Part of a small language model's weights: 10465 steps.
MLP neurons of a small language model. Each row is named by its layer, matrix (up: input weights) and neuron, and shows model dimensions 80-175. Each number is 128 + 32 x the weight over its row's rms, rounded and kept within 0 to 255.
Before each neuron's rows, "fires on" lists the tokens most often at its 100 highest values on Wikipedia text that the model never trained on. A number after a token or word is its count.

fires on: " Gr" 23, " Br" 18, "r" 11, "ar" 11, " r" 10, " tr" 8
L15.up264 [157 180  57 135 179 173  95 119 155  86 167 154  98  81 146 126 146  91 107 158 124 193 107 112 168 138 157 204 196 114 164 172 102 161 102 113  67 122 129 175 131 112  79  81 165  90 119 122 134  96  65 149 116 113  79  70 152  61  79 102 117 121 196 118 127 128 133 167 119 147 104 153 184 143 123 133 121 164 116 137  99 168 162 165 155 145 126 136 154 123 156 108 160 146  86 100]

fires on: "\n\n" 34, ")\n\n" 18, " km" 10, "otal" 6, "ite" 6, "en" 5
L4.up823 [130 114 132 181  83 139 147 112 142 125 161 143  82 103 185 148 125 122 120  80 203 116 177 118 113 125 135 137  80 169 146  97  84 163 163 107 132 132 161 141  81 151 120  90  54 156 168 142 100 110  80 100 115 180 128 120 101 151 107 128 131 127 131 113 120 120 137 105 117 116 162  57  72 132 121 122 193 149 155 170 182 123 113 220  67  93 126 150 110 138  84  85 163 109 128 118]

fires on: "8" 21, "oup" 16, "5" 9, "7" 7, "9" 6
L2.up134 [143 143 187 167 113 170 139 153 131  86  76  93 107  89 131 123 163 134 129  86  77 105 185 167 181 116 116  92 126 132 125 140 148 133 137 137 104 106 102 172 195 167 141  83 148 134 148 147 113 103 131 109 149 118 129 113 167 148  84 175  99  71 163 150 124 164 137 109 133 116 102  91 102 157 166 162  93 113 125  93 151 104 110  89 110  90 166 100  82 114 103 151 153 152 222 169]

fires on: "," 54, "s" 9, "in" 7, "1" 4
L12.up516 [128 135  94 154 143  82 148  99 116 193 144  91 103 130  96 131 127 151  60 109  97 147 105 160 100 146 132 128 126 111 114 162 110 139 204 113 100  97 199 163 133 153 129 158 113 140 118 149 157 124 163 101 106  84  91  89 165 117 131 129 117  90  61 122 112  48 114 150 167 151 112 138 107 167 153 107 125 122 133 141 126 113  96 126 149 192 116 109 159 208 127 153 105 151  89  79]

fires on: " a" 34, " A" 18, " as" 17, "A" 11, ":" 7
L16.up409 [131 100 125 167 105 123 178 156 111 140 159  78 149  99 154 123 124 169 165 106 160 122 128 143  95 160 119 159 154 106 141 144 143 144 135 108 123 160  92 186 141  86 107 166 108 158 109 166 108 211 144 103 112 143 116 161 150 106 152 205  74 117 132 158  94 153 129 140 138  64 154 124 133 124 102 122  82 180 141 130 109 159 101 122 170 148 173  86  87 175 120 104 162 124 148 114]

fires on: " the" 36, " on" 13, " The" 11, " that" 7, " and" 7, " It" 6
L2.up205 [126  80 109 140 114 140  77 181 146  64 139 170 113 106 135 157 150  89 130 102 137  82 105 138 156 104 133 152 154 159 133 145 143 115 168 147 103  92 113 139 121 127 115 119 146 106 101 157  88 158 109 154 126  98 156  95 164 132 152 124 113 174 192 117 145 118 188  91 156 146 167 123 137 201 128 189 111  31 147  55 193 103 111 160 144 135 143 153 140 110 197 138  90  90 157 109]

fires on: " of" 26, " ev" 8, "ath" 7, " V" 7, " at" 5
L13.up347 [101 126  90 161 123 168 116 159 121 191 116 132 126  67 118 119  95 131  83 162 180 193 110 169 155 170 160  50 109  83 137 129 103 140 110 129 140  96 107 142 145 127 167 155 119 139 124  96 105 143  43 164 134  91 135  89 114 127 114 166 149  93 142 149 124 210 167 128 127 124 182 153  95 150 221 162 100 119 173 137 153 112 162  91 126 116  70 102 123 141 112 150 106 163 110 117]

fires on: "==" 38, " The" 7, "ely" 7, "6" 5, " Co" 5, " and" 5
L2.up689 [101 101  84 153 108  96  68 110 121 169 165 122 123 187 194 193 137  97 136 107 162  93 120 135 147 136  93 102 155 125 159 123 126 164 166 134 106 129 100 124 143 114 104 146 157 104 161 135 116  91 139 191 156 121 119 127 135 148  94 125 107 155 177 189 134 116 157  92 100  91 158 114 123 123 137 116 158 110 108 143 172 102 125 163 136 132 115 154 131 118 199 128 182 117 161 174]

fires on: "ro" 94, " Bro" 4
L4.up749 [185 135  97 171 102 150 160 154 180 137  99 121 146 101  90 119 117 110 109 176 147 163 130 166  99 188 182  82 183 174  99 151 145  92 153  79 126  80 149 152 111 100 196 118 112 148 117 120  98 124 148 114  75 144 135 155 108 129 185  55 113 127  99 123 109 151 180 133 113 119 144 114  74 146 145 127 126 136 158 100 136 135 150 132 148 110 171 231  64 131 119 115  81 124 170 163]

fires on: "apan" 28, " World" 14, "unn" 13, " more" 11, "orld" 10, "ime" 9
L2.up206 [ 83  95 134 161 147 152 120 182 193 134 150 107  62 155  92 130  69 115 120 127 124 139 135 108 143 111 116  76 120 164 124 103 119 108 114  85  93 123 169  97 147 151 130 100 114  92 114 118 143 131 102 117 183 127 177  98 111 131 107 111  94 159 155 200  88 162 133 116  76 110 151 163 159 117 143 149 159 126 178  95 162 116 106 128  96 183 151 145 134 189 180  77 199 110 108 113]

fires on: "ir" 35, "y" 27, "ish" 5
L7.up871 [103 155  91 132 131 168 162 100 118 164 140 128 123 101 149 153 122 152  74  94  91 140 176 171 119  73 115  87 117 109 146  86 104 113  97 158 167 109 110 122  78 192 167  82 112 131 147 130 117 112 127 108 149 136 101  37 121 141 190 164  95 200 127  92 157 133 171 148 172 126  77 206 102 106 122 127 135 121 116 172 133 115 146 129 130 128  93  74 165 152  54 174 119 198  84 105]

fires on: " was" 34, "ber" 8, " V" 7, " L" 5, " of" 5, " v" 4
L15.up4 [119  93 169 175 105 152 164 154 157 157 152 144 106 109 124 116  85  78 142 172 152 209 106 129 154 145 156 165 137 161 125 114  85 148  72  89  82  88 129 131  88 128 182 143 126 130 138 126 166 153  74  83 103  80 113  92  78  92  98 190 140 185  64 113 132 127 150 136 124 139 113 181 143 145 142 118 112 134 173 105 120 125 125 124  76 160 119 135 123 137 148 134  94 111  73 108]

fires on: " " 26, " |" 15, " of" 8, "," 6, " in" 5, "ag" 4
L13.up356 [163  82 141 134 131 143  55 122 110 124 141 176 114  77 118 129 148 214 105 134 116  97 128 154 197 115 110 130 110 133 139  65 149 127  50 114 189 154 124 118 109 129 118 128 162 129  74 138 131 105 121 131 132 142 147  80 102 142 180  85 162 124  89 149 121 107 126 122  90 147 128 103 117 157 100 173 154  91  96  72 167 105 105 155 112 115  49 166  71  99 138 159 103 116 104 121]

fires on: "8" 23, "oss" 10, "e" 9, "y" 8, "ass" 8, "in" 8
L5.up709 [126  95 158 195 160 145 143 164 119  97  84 108 109 166 120 151 115 147 118 169  77 128 123  95  92 125  87  42 110  96 108 122  82 182  96  88 136 160  86 122 107 140 133 107 133 201 131 111 101 137 103 122 125 100 109 150 158 138 167  51 139 113 120 173  96 123 136 118 137 144 143  64 146 161 131 190 141 111 143 137 111 123 160  71 144 121 151 114  48 130  91 121 113 158  49 113]

fires on: "r" 43, " Or" 10, " r" 9, "oci" 7, " Char" 4
L16.up578 [115 100 100 103 143 112 107 117 128  67 109 182 119  49 120 181 139  63 131 135  93 135 135 104 117 143 124 158 153 109 129 139 115 160 124 130  85 114 108 111 129 115 120  64 157  68 156  94  91 124 100 188 116 122 123  74 150  49 110 167 126 149 170 122 126 158 176 151 146 170 110 168 114 130 102 154 108 116 153  96  89 138 129 177 107 171  80 178 139 133 139 158 112 158  67  71]

fires on: "nd" 28, " And" 27, ".S" 21, " Ind" 10, " season" 4, " rele" 4
L2.up509 [143 187  93 149 120 131  67 135 103 106  88 138 100 157 113 130 113  93 165 142 146 136 184 127 142 135 152  71 141 135 147 133 116 110 149 115 126  88 147 149 135  68 126 173 157 102  56 125  96 196 135 150 153 153 108 126 114 115 142 131 176  69 150 147 140 111 124  96 152  59 139 151 164  89 200  83 123 141 104  59 122  65 102 124 193 137 120 156 111 137 159 114  73 128 117 152]

fires on: "us" 24, "u" 18, "ust" 8, "mer" 7, "ure" 5, "se" 5
L5.up297 [ 83 110  76 153 118 141 154 125  99  93 142 144 143 118 103 123  99  89 102 142 182 166 147 122 113 126 190 123 134 104 152  98 118 108 183 128 122 116  83 131 104  68 122 162 102 132 195 170 182 104  91 111 113 130  92 124  98 165 152 133 112 102 159 159 134 112 155 133  90 115 104 175 164 104 120 155 124 148  88 134 101 132 149  85 149 158 104 106  79 128 203 140 189 111  92  84]

fires on: " un" 30, " Un" 20, " inc" 13, " ind" 13, " Ind" 12, " pol" 9
L2.up504 [106  67 137 160 169 112 154 160 133 167 138 165 131 193 138 140 101  94 149 122 147 151 102 183 116  86 134  68 113 148  92 147 149 162 193  87 136  77 135 138  90 136  69  99 145 134  94  98 137 103 145 122 119 116 117 144  90 143 138 119 136  97 148 131 115 134 132 115 148  59 133 201 147 165  99 118 137  71 137 170 160  75 177 135  97 155 135 168 142 116 139 133 154  79 118 176]

fires on: "ast" 20, "ld" 13, "orth" 11, "ion" 10
L5.up164 [145 116  98 140  92 156 153 105 124 192 107  92 124 135 111 115 109 108  98 116 149  86 176 140 108 135  82 112 111 101 119  78 145 139 121 108 117 156 139 198 127 127  71 134 125 110 126  85 133 101 165 143 121 162 184  78  81 101 162 134  85 127 114 131 104 147 129 117  53 130 160 105 129 124 157  53  78 126 122 186  63 139 168 156  88 159 142 125 137 112 216 112 136  57 142 107]

fires on: "w" 23, "f" 23, "em" 7, "st" 7
L9.up546 [ 69  88 144 129 101 149 128 163 144 114 115 159 115 180 167 129  96 182  67 119 133 134 150 177 196 119  99 151 180 147 130 146 129 115 140 110 159 136  76 146 168  85  94 131 149 113 122  47 147 117  99 121 117 114 188 102 122 168 142 110 118 119  95  99 134  44 116 144  85 124 107  67 125 152  71 118 175  72 148  84 105 159 105  89 134 146 113 130 104  83  93 182 182 132 126 168]

fires on: "ant" 26, "an" 16, "ter" 10, "rib" 7
L7.up794 [134 179 177 113  88 118  74 138 163 116 101 119  59 124 210 176 120 118 167 176 137 117 161 137 159 142 148 145 118 141  80 100 227 111 109 118 128 162  73 134 142 155 154 118 135  95 152 166 128  70 121 169 160  84 121 108 129 111  97 183 102 137 121  81 177 122 104  96  98 136 150 110 189  88 113 170 120 189 167 117 114  88 128 171 109 165 109 143 112 148 116 111 115 115 106  81]

fires on: "," 16, "ide" 9, "one" 9, " c" 7, "ing" 6, " sy" 5
L12.up202 [111 153 142 128  94 138  91 116  80 146  93  78 169 159 171 193 155 103 145 149  90 155 135 172 102 168 107  91 113 125  89 125 147 148  86 138 120 169 155 147  99 150 112 141 112 133 122  91 194 132  77 160  88 135 146 133 124 170 106 167 170 167 113  77 129  83 113  98 155 121 125 158 156 227 146 111 182 146 152 117 100 172 125  75 154 182 166 179 153 121  93 113 128  96 143 106]

fires on: " f" 38, "enn" 8, " kn" 6, " dis" 5, "ac" 4, " ex" 4
L13.up585 [ 86 147 136 113 159 140 181 159 172 126 125 149 126 148 173 168 138 158  84 112 149 160 175 160 140 151 133 133 157 129 120 127 116 156 149 137 129 172 106 102  96 193 130 147  75 131 126  77 120 134  86 106 163 127 120 158 131 135 141 135 135 164  65 148 120  31 204 159  99 115 141  96 131 162 116 165 131 134 148  79 165 131 112 158 154  95 173 117 115 164 148 106 103 196 108  76]

fires on: "ro" 31, " con" 16, " Bro" 9, " ro" 8, "if" 6, "our" 6
L5.up324 [166 178  99 131 137 142 146 108 125 117 137  79 153 107 151 136  93 161 115 236 103 139 130  96 117 189 187 108 126 178  82  70 163 130 169 119 144 175 159 139 162 111 188  61 109 120 163 151 147 111 138 145  87  99 127 133 122 171 180 117 138 141 140 133 104  58 161 166 121 161 132  60 131 146 140 159  93 155 121 114 152 118 117 131 157 150 176 153 114 144 143 122 119  73 140 149]

fires on: "c" 18, "p" 14, "au" 10, "w" 9, "y" 8, "am" 7
L13.up175 [ 92  81 134 112  95 136 132 132 135 139 125 166 165 115 137 140 150 114 162 136  87 106 130  80 100  87 140 155 166 173 100 175 141  98 173  38 146 152  80 142 117  65 108 187 124 157 150  88 103 147 129 143  67  78 146 119 153  89 153 116 135  72 169 116 106 210  74 104 111 130 102 136 160 128  94 100 121 141 172 143 101  77 134  96  70 172 104 148 154 148  97 145 140 199 123 169]

fires on: "u" 19, "an" 15, "x" 13, "a" 12, "h" 9, "ant" 7
L7.up539 [ 78 125 122  82 111  84  68 144 114 145 113 117 121 147 126 138  96  99 179 177 136 114  85  85 104 154 139 162 122  93 155 110 190 143  91 160 107 174  90 148 153 241 110 107  95 124 126 149 153 140 148 124  84 126  73  97 104 104 110 125 109 117 161 106 119 124 149 153 125 131 107  65 173 141 158 163  86 153 127 163  80 138 134 177 157 154 150 120 113 129 121 129 113 161 101 136]

fires on: "," 24, " all" 21, " All" 15, " ind" 12, "ill" 8, "ll" 7
L9.up145 [141 194 131 147 139  64 149 154  99  99 109 211 148 134  91  90 175 110 112 104  79 151 145 137  86 221 167  95 103 123 134  61 110  95 168 158 169 157  67  92 183  68 153 119 108 150  80 132 153 132 125 148 105 124 131 120  65 118 181 102 160  99 168 148 145 137 111 104 145  93 157 125 146 119 150 102  82 123 124 172 153 106 159  82 100 106 123  87 126 179 128 105 152 159 123 143]

fires on: "d" 25, "R" 25, " Comm" 10, "ant" 9, "art" 8, "ub" 8
L5.up183 [169 105  97  83 183  95  91 155 102 165 141 119 165 125 138 118 197 113 119 129 144 158 150 184 159 133 124 147 153 192 191  96 223 149 155  99 127 134 130 128 152 165 155  98 137 128 112 138 155  86 100 130 137 126 127 136 131 166 164 146 123 100 153 100 116 155 159  96  53 114 101  88  86  99 112 105 154  94 177 131 106  69 130 112 138 127 129  95 190 166 111 106  92 108 101 139]

fires on: "y" 15, "sh" 12, "-" 11, "p" 11, "ire" 8, "ish" 6
L7.up656 [113 142 112 162 132 161 128  51 111 163 143 120 206 216 136 164 114 207  59 106 144 189 196  61 108 168 120 166 138 117 157 121 146 142  89 118 131 156 122  97  93 170 142 151 104 106 132 156  96 140 124 157 141 128 106 108  95 133 105 146 135 161 130  99 135 103  81 126 124 101 124 190 132  86  60 130  83 178  85 133 128 105 190 135 110 127  91  57 115  70  74 142 170  95 126 102]

fires on: "'" 29, "ap" 10, "ent" 9, "ur" 5, "ric" 4
L12.up217 [156 163 163 126 113  65  64  61  96 150 119 112 172 159 142 146 109 140  82 154 108 126 157 106  88 112 104 189 117 166 110 138 107  94 102 134 164 148 204 104 151 103 133  51  98 126 129  92 136  93 129  91 105 195  62 116 138 178 151 166 212 157  96 121 155 143 200 109 149 173 107  96 165 104 185 172 152 138 145 166 119 143 130 126  72 100 172 128 159  96 135 180 136 140 135 141]

fires on: "a" 21, "y" 11, "z" 9, "ver" 8, "t" 7, ";" 7
L9.up207 [ 81 129 127 147 111 147  88 104  73 164 134 147 152  92  73 112 112 136 150 111 146 129  93 135 104 101  76 145 131  90 157  99 123 159 134 133 163 170 111  91 121 175 123 167 186 169 163 126 160  57 117 155 142 146 130  96 113 152 211 161 102 133 148  83 157 169 104 147 173 127 118 130 128 159  67  86 169  87  67 124 169 121 148 114 120 168 142 146 166  77 179 110  95 122 167 129]

fires on: "or" 65, "er" 12, "4" 7, " sur" 6, "du" 4
L5.up862 [135 148 136  94  93  70 128  88 105 128 112 135  80 103 105  75 120  90 173 136 138 163 186 181 138 118 136 117 141  74 175 151 110 120  98 104 176 110 154 165 147 213 107 137  79 177 100 167 129 154 162 159 130 111 156 109 109 100 128 129 119 110  92 147 184 161  94 176 100 152 148 133 152  90 120  79 138 177 136  94  79 108 151 150 107 127 191 105 143 133 109 135 115 117  74 152]

fires on: "r" 22, "l" 21, "u" 8
L9.up592 [175 155 100 123 116 102 110 166 116  72 127 163 144 113 116 166 145 134 147 122 144 231 148 134 174  94 183 171 201  78 138  89 166 146 174 148 143 104  43 136 188 155 141 133  98 140 111 148 180 131  53 117  90 168 144 174 114 119 131 171 138 104 155 128 112 104 124 177 103 113 161 110  81 105 153 201 140 141 155 135 138 166 167 149 172 201 138 149  86 131 180  95 122 119 100  76]

fires on: " A" 57, "A" 30, "-" 8
L15.up34 [122 120 112 136 140 138 139  77 131 167 126  97 122 105 129 145  80 146 141 145 184  81  96 171  76 178 179 115  87 122 161 143  91 146 101 124 186 156 136 148 108  88 142 158 167 100  88 118 166 153  67 102 116 156  96 107 181 166 124 135 122 133 174 170 102 190 116 118 195 141 189 152 181  80 118  85 127 146 185 122 141 149 175 154 139 151 150 107  64 153 135 145 146 125  85  86]

fires on: ".\n\n" 99
L16.up504 [ 79 152 112 186 146 109 107 187 168 146  89 126 164  82 173 136 114 120 105  84 131 123 129 147 124 201 175  96 161 119 118 104 147 165 121 165 109 115 186 124 145 127 114 169  41  95 101 146 103 154 106 141 109 120 139 210 144 140 136 109 144  89 168 130 126 171 106  94  53 156 150 111 143 173 127 114  91 155 101 142 179 138 179 145  72 152 132 165 159 130  83 149 156 161 121 102]

fires on: " Mc" 19, " art" 17, " William" 14, " polit" 9, " ed" 8
L4.up774 [ 59 164  96 119 126 113 113 110 141 132 141 102 112  83 164 123 117  98 174 129  55 123  97 159 140 106 198 126  63 129  90  79 126 159  57 157 147 114  94 173 172 105 164  61  85 170 182 196 176 183 150 151  81 124 141 139 114 146 139 140  90 129 129 142 148 103  82 115 144 141  95 117 145 123 140 171 118  63 105 171 109 119 126  98  81 132 141 188 128 145 136 136 171 100  95 103]

fires on: " |" 22, "c" 14, "a" 11, "h" 8, "w" 7
L7.up781 [147 125 179 134 130 145  87 169 147 128 116 169 118 158 118  96 151 117 130  99 151 134 152 190 147 122 123 106 124 180 111  28 144  91 168  51 140 117  78 163  77 130 161  98  69 116 120 112 112 150 146 111 133 124 134 117  94 133 110 144 102 135 142 132 153 165 169 146 157  95 109 132 169 147 120  83  59 109  91  69 105 150 181 107 142 142  56 109 115 150 102  66  80 164 176 172]

fires on: "er" 36, "or" 13, "a" 11, "e" 6, "re" 5, "o" 5
L7.up208 [ 81  78 138 119 154  86 158 134 148 102 103 169 120 127 125 121 128 124 108 110 167 109 125 118  47 159 138 127  87 145  71  98 132 181 122 183 125 167  83 130 148 109 189 153 120  77 133 101 136 154 153  84 135 115 125 118 119 230 120 126 137 112 193 142  89 175  96 154 133 196 160  72  71 132  98 108 142  98  88 135 147  90  37 158 197 146 132  81  93 166 160 120 113 113 178  96]

fires on: ".\n\n" 94, " |\n\n" 5
L9.up163 [108 139 127 137 166 120 124 150 116 155 151  97 198  74 222  96 165 109 159  90 166  76 112 158 183 189  99 140 131 127 132  90  99 120 115 154 121 125 135 115 130 144 148 156  48 129  96  96  90 131 106  85 174  71 183 138 152  86 152 120 173 152 160  93 161 128 135 116 163 120 116 143  69 175 136 141 145  97 158 177 170 168 107 188 128 108 149 150 132 111  56 117 158 167 108 111]

fires on: "f" 28, " to" 20, "e" 12, "we" 7
L14.up884 [133 117 115 154 124  93 156 110 162  62 148 143 180 106 105 151 116 182  97 160 105 115 126  95 128 111  77 131 106  92 119 114 120 187 140 107 166  38 141 119  99 149 130 117 185  60 112 123 135 107 132 131 214  58 124 146 130  48 115 173 134 123 112  99 136  99 162 119 131 162  85 128 191 134  79 123  88 169 185 171 131 154 167 177 112 139  99  59 111 143 189 107 164 125  94 115]

fires on: "ear" 27, " ex" 21, " f" 12, " dist" 6, "t" 4
L12.up894 [122 155  94 110 139 133 165 140 112 124 137 106  96  94  75 129 148 154  97 112  98 120 212 159 133 165  62 130 171 103 150 117 125 136 189 109 189 141 111 156 105 145 167 134  71 209 113  89  94 159 117 171 168 155 105 112 178 144  81 136 118  90 150 172 150  96 166 107 110 109 126 140 137 132  74 157  94  56 150  64  96  74 158 187 110 134 159 157  64 132 167  80 167 136  79 107]

fires on: "ative" 26, " against" 14, "199" 11, "ross" 7, "\n\n" 7, ")\n\n" 6
L2.up554 [142 124 151 186 170  95 135  95 108 189 169 115 100 122 182 167 107  96 117  77 121 120 152 144 141  93  95 145 158 163 139  90 111 159 106 135 192  99 124  69 128 148 149 114 103 198 164 155 117 131 161 133 113 106 163 173  88 129 129 119 158  75 155  82 135 100 111 144  61 116  97 129 140 141 130 143 183 137 171 167 182 105  70 134  41 115 125 144 111  91  93 109 104 135 119 113]

fires on: "in" 31, "im" 17, "an" 17, "al" 9, "s" 6
L14.up596 [129 182 108 150 100 126  65  96 131 121 113 120 109 112 133 186 188 180  99 137  81 133 140 112 126 165 159 110 115 126 141  84 110 173 165 144 152 109  74 192 135 128 125 168 148 122 155 149 113 131 137 121  69  81  67 105 166 166 139  93 144 110 137 113 171 130 170  96 149  93 162 109  89 140 111 156 205 118 120 169 174 104 107 162 183 152 160 167 114 164 119  78 160  93  96  93]

fires on: "im" 13, "am" 10, "and" 10, "ish" 7, "m" 6, "ine" 6
L12.up819 [153 201 120 105 113 115  32 160  66 144 104 124 165 159 126 130 129 152 144 119  95  70 122  59 143 156 132  83 103 122 139 142 101 117  98 156 160 122 105 184 124 124 163  87  99 193 163 145  83  66  99 119 135 138 165  94 122  65 168  90 157 102 145 135 172 113 119 149 122  85  94 121 138 127 120 213 137 147 135 119 165 171 136 121 119 163 144 119 106 155 124  91 128 131 106 121]

fires on: "ull" 28, " all" 25, "all" 18, "100" 9, "otal" 7, " All" 6
L2.up826 [132 181 119 153 141 104 123 104 106 146  84 137 130 147 162 112 132 142 191  84 107 218 126 149 145 200 159  84  77  91 136  83 167 175 103 156 136 149 161 165 155 137 114 127 103 119 104 142 132 168  97 110 135 137 121 159 153 157  96 145 176  81 147 138 108 133 147 124 134  99 126  84  95 110 170  82 106  85 143 148 189  93 159 135 104 121 158  83 177 130 106 141 158 138  92 125]

fires on: "a" 19, "ar" 14, "o" 13, "ia" 5, "s" 5
L9.up245 [120 100  91 152 154  88 125 124 103 117 131 160  74 101 140 138 111 150 146  88  98 137 171 172 160 146 154 193  54 160 153 132 139 141 184 133 183 134 159  96 128  84 179  64 136 102 142 108 107 134 208 141  93 140 155 141 124 170 120 123  90  70 135 118 101 189 175 122  92 186 180 102 122 172 114 103 117  46  69 105 109 102 124 213  99 146 129 178 127 169 219 138 130 110 130 114]

fires on: "im" 19, " |" 11, "ik" 10, "ib" 9, "u" 8, "i" 7
L7.up61 [122 102 151 164 145 143 110 142  92 197  85 120 171 130 154  76  84 117 124  79 183 144  64 178 117 148 116 133 127 149 108  94 128 125 134 123 125  66 116 133 163 167 138  88 152 130 131 117 107 121 108 133 147  78  99  58 153 125 151 149 135 195 156 132 142 154 119 129 157 106 131 118 142 145 160 119  62 140 142 106 104  61 140  95 139 152 116  72 210 100 136 133 158 187 112 118]

fires on: "p" 12, "ap" 10, "w" 8, "c" 8, "ate" 7, "ond" 7
L9.up99 [120 126 153 109 104 144 106 144  92 121 136 140 134 123 150 104  68 139 139 177 147  98 125  87 131 146 110 111 123 114  77 114 101 113  83  93 119  70 129 109 146 160 126 118 189  91 168 140 165  89 107  89 146 113 161  72 131 102  81 178 122  64 185 171  79 150 136 101  66 104 180 114  74 141 111  92 158 148 191 143 161 143  96 100  85 196 156  94 106  72  84  77 133 171  88  99]

fires on: " World" 16, "ft" 10, "ast" 7, "orld" 7, "ent" 5, "ame" 5
L12.up564 [101 156  72  90 105 117 134 132 146 167 160 123 136 164  80 123  96 178 134 109 100 100 107 138 105  99 143  89 125 169 136 100 144 178 196 103 122  89 146 155 136 144 173  91 124 120 103 117 188  75 145 143 153 102 135 117 119 147 131 122  77 159 132 182 201 148 136 128 111 115 107 176 147  87 115 118 154 152 191 135 103 165  88 143 104 106 150 146  95 114 116 131 162 124 125 102]

fires on: " r" 51, "R" 47
L4.up558 [105 116 140 122 119 140 118 137 159 143 150  76 142  61 110 169 126 122  99 100  96 174 144 165 128 105 130 143 131 110 101 119 133  91 146 162  89 177 147 120  68 187 107 156 121 154 102 130 149 116 160 103 119 160 127  84  73 145 164 153 142  55 151  55 124 155 145 110  95 111 127  99 171  79 142 137  77 152 196 112 146 136 133 129 178 105 145 104 135 199 142 177 139 130 134  90]

fires on: " And" 24, " serv" 17, " Ind" 16, " Geor" 14, " At" 8, " Gu" 6
L2.up639 [178 120  84 162  80 136  71 113 153 141 209 125 103 179 130 148 145  93 117 185  86 163 155 177 171 147 196  91 102 136 167 117 155 107 130  83 117 108 127 115  95 135 134 126 123 106 141 162 115 154 183 157 123 147 150  68 129 167  59 140 161 101 187 116 167 172 109 154 128  94 178 121 173  96 180 151  69 108 133  79 124 114  84  91 133 102  86 128 153  77 145 160  66  96  84 157]

fires on: "-" 31, "," 21, " |" 12, "ain" 10, " known" 9, " |\n" 7
L12.up723 [ 98  98 175 105 149 164 108 135 143 140 108 150 107 133 144 156 142 195 162 129 108 153 115 127 159 187  85 133 163 110 179  98  72 146 102 128 103 115 129 116  84 156 148 130 137  96 144 126 112 162 138 125 131 138 123  77 163 186 114 147 114 140  89 149 144  94  94 143  60 121 185 118 149 132  61 149 160  99 107  49 149 124 141 191 129  91 176  85  79 198 133 141  94 122 102 166]

fires on: " R" 95, "R" 4
L14.up137 [ 83 144 153 163 108  67 126  88 164 133 123 168 154 164 105 141 164 173 180  90 131 170  98 161 127 133 117 122 182 101 124 184 111 122 155 110 137 177 166 120 116 144 157 104 160 131 122  37 143 127 159 122 108 118  82  55 145 173 132 127 144  91 122  56 118 144 151 100 111 132 147 104 182 121 116  97 156 119 175 204 161 173 155 115 129 143 126  97 147 162 133 203 116  95 111 134]

fires on: "c" 31, "ust" 17, "ag" 9, "ff" 7, "est" 6, "h" 5
L5.up128 [128 150 118 148 133 151 103 165 141 142 122 106 111 134 130 111  93 101 129 177 112  97 121 161 180  79  99  71 124 131 112 131  80  70 165  38 118 117  64 161  58 165 145 127  90 102 147 116 185 138 152  50  82 120 124  97  69 144 159 127 173 152 121 104 147 125 133 127 166 145 142 159 178 146 129  77 172 111  72 113 139 169 149 140 105 118 129 114 123 138 169 125 115 137 114 132]

fires on: "am" 14, "ish" 12, "an" 9, "lish" 7, "ae" 6, "ra" 4
L7.up112 [131 108 115  83 150 106 102 119 136 133 149 123 206 151  80 118 121 134 120 130 107  35 130 120 181 150 117 158  86 130 162 198 173 170  99 125 116 113 153 131  75 119 105  74 136 115 228 121 109 103 152  89 132 131 145  89 138 128 159 146 161 124 148 112 191 174 126 142 109 117 126 112 129 118 163 109 118  67 138 171 142 139 152 169 133 131 149 146 100 186 139 117 106 158 149 129]

fires on: ";" 37, " play" 9, "iv" 6, "i" 4
L14.up325 [145 141 111 120 182 162 138 186 218  80 137  93 166 139 106 161 107 152 117 122  83 167 155 139 131 109 150 111 158  95 104 157  62 166 153 121 124 122 116 164 122 142 138 108 181 138 163 121 117  57 151 159 163 181  77 111 147 149 146 142 116 150 101 155 106 164  90 149 176 152 121  82 134 101  74 138 104 128  74 123 104 146 113 140 136 179  86 120 131 119  76 157 173 126 152  86]

fires on: "ur" 23, "ent" 11, "iam" 6, "v" 6, "he" 5, "im" 5
L5.up566 [ 74 148 176 116 156 135  68  74 118 130 166 178 128 135 101 180 137 109 135 143 125  78  80 171 134 110 126 144 176 121  94 156 143  83 117 145 130  85 108 212 149 144 107 132 139 103 113  91 133 176 115  79 142 141 141 167 128  73 106  91  90 127 122 206 165 128 119 119 105 105 161 166 189 150 145 116  97  65 191  77 146 179  81 102 115  95  91 135  95  76  98 106 141 140 160 121]

fires on: "R" 52, " R" 48
L4.up265 [112 205 111 148 165  94 148 100 125 115 178 154 159 111 127 147 176 123 167 121  52 175 131 175 150 117 165  83 133 112 168 104 129 149 129 119 162 155 123 101 158 154 120 168 164 146  95 147 102 125 132  88 134 133 136  74 128 209 165  92 113  79 122  78 107 137 160 122  90 146  69 151  99  85 123 132 115 125 167 137 200 115 127 120 200 181 171 113 158 134 189 164 186 125  96 158]

fires on: "g" 23, "as" 19, "eg" 12, "ent" 12, "eat" 6
L9.up6 [101 147 182 174 165 141 116 155  89 156 144 146 134  85 128 106  77 145  82 136  52 168 137  81 146 116  87 128  99  95 143 138 100 134 130 133 103 132 127 166 124 185 124 153 192 179  88 114 134 127 161 141 126 141 134 137 130 116  70 137 149 134 185 106 142 131 124 129 136 186 164 145 126 162  92 169 117 154  94  57 162 158  98 194 104 127 108 127 114 127 160 118 143 163 134 191]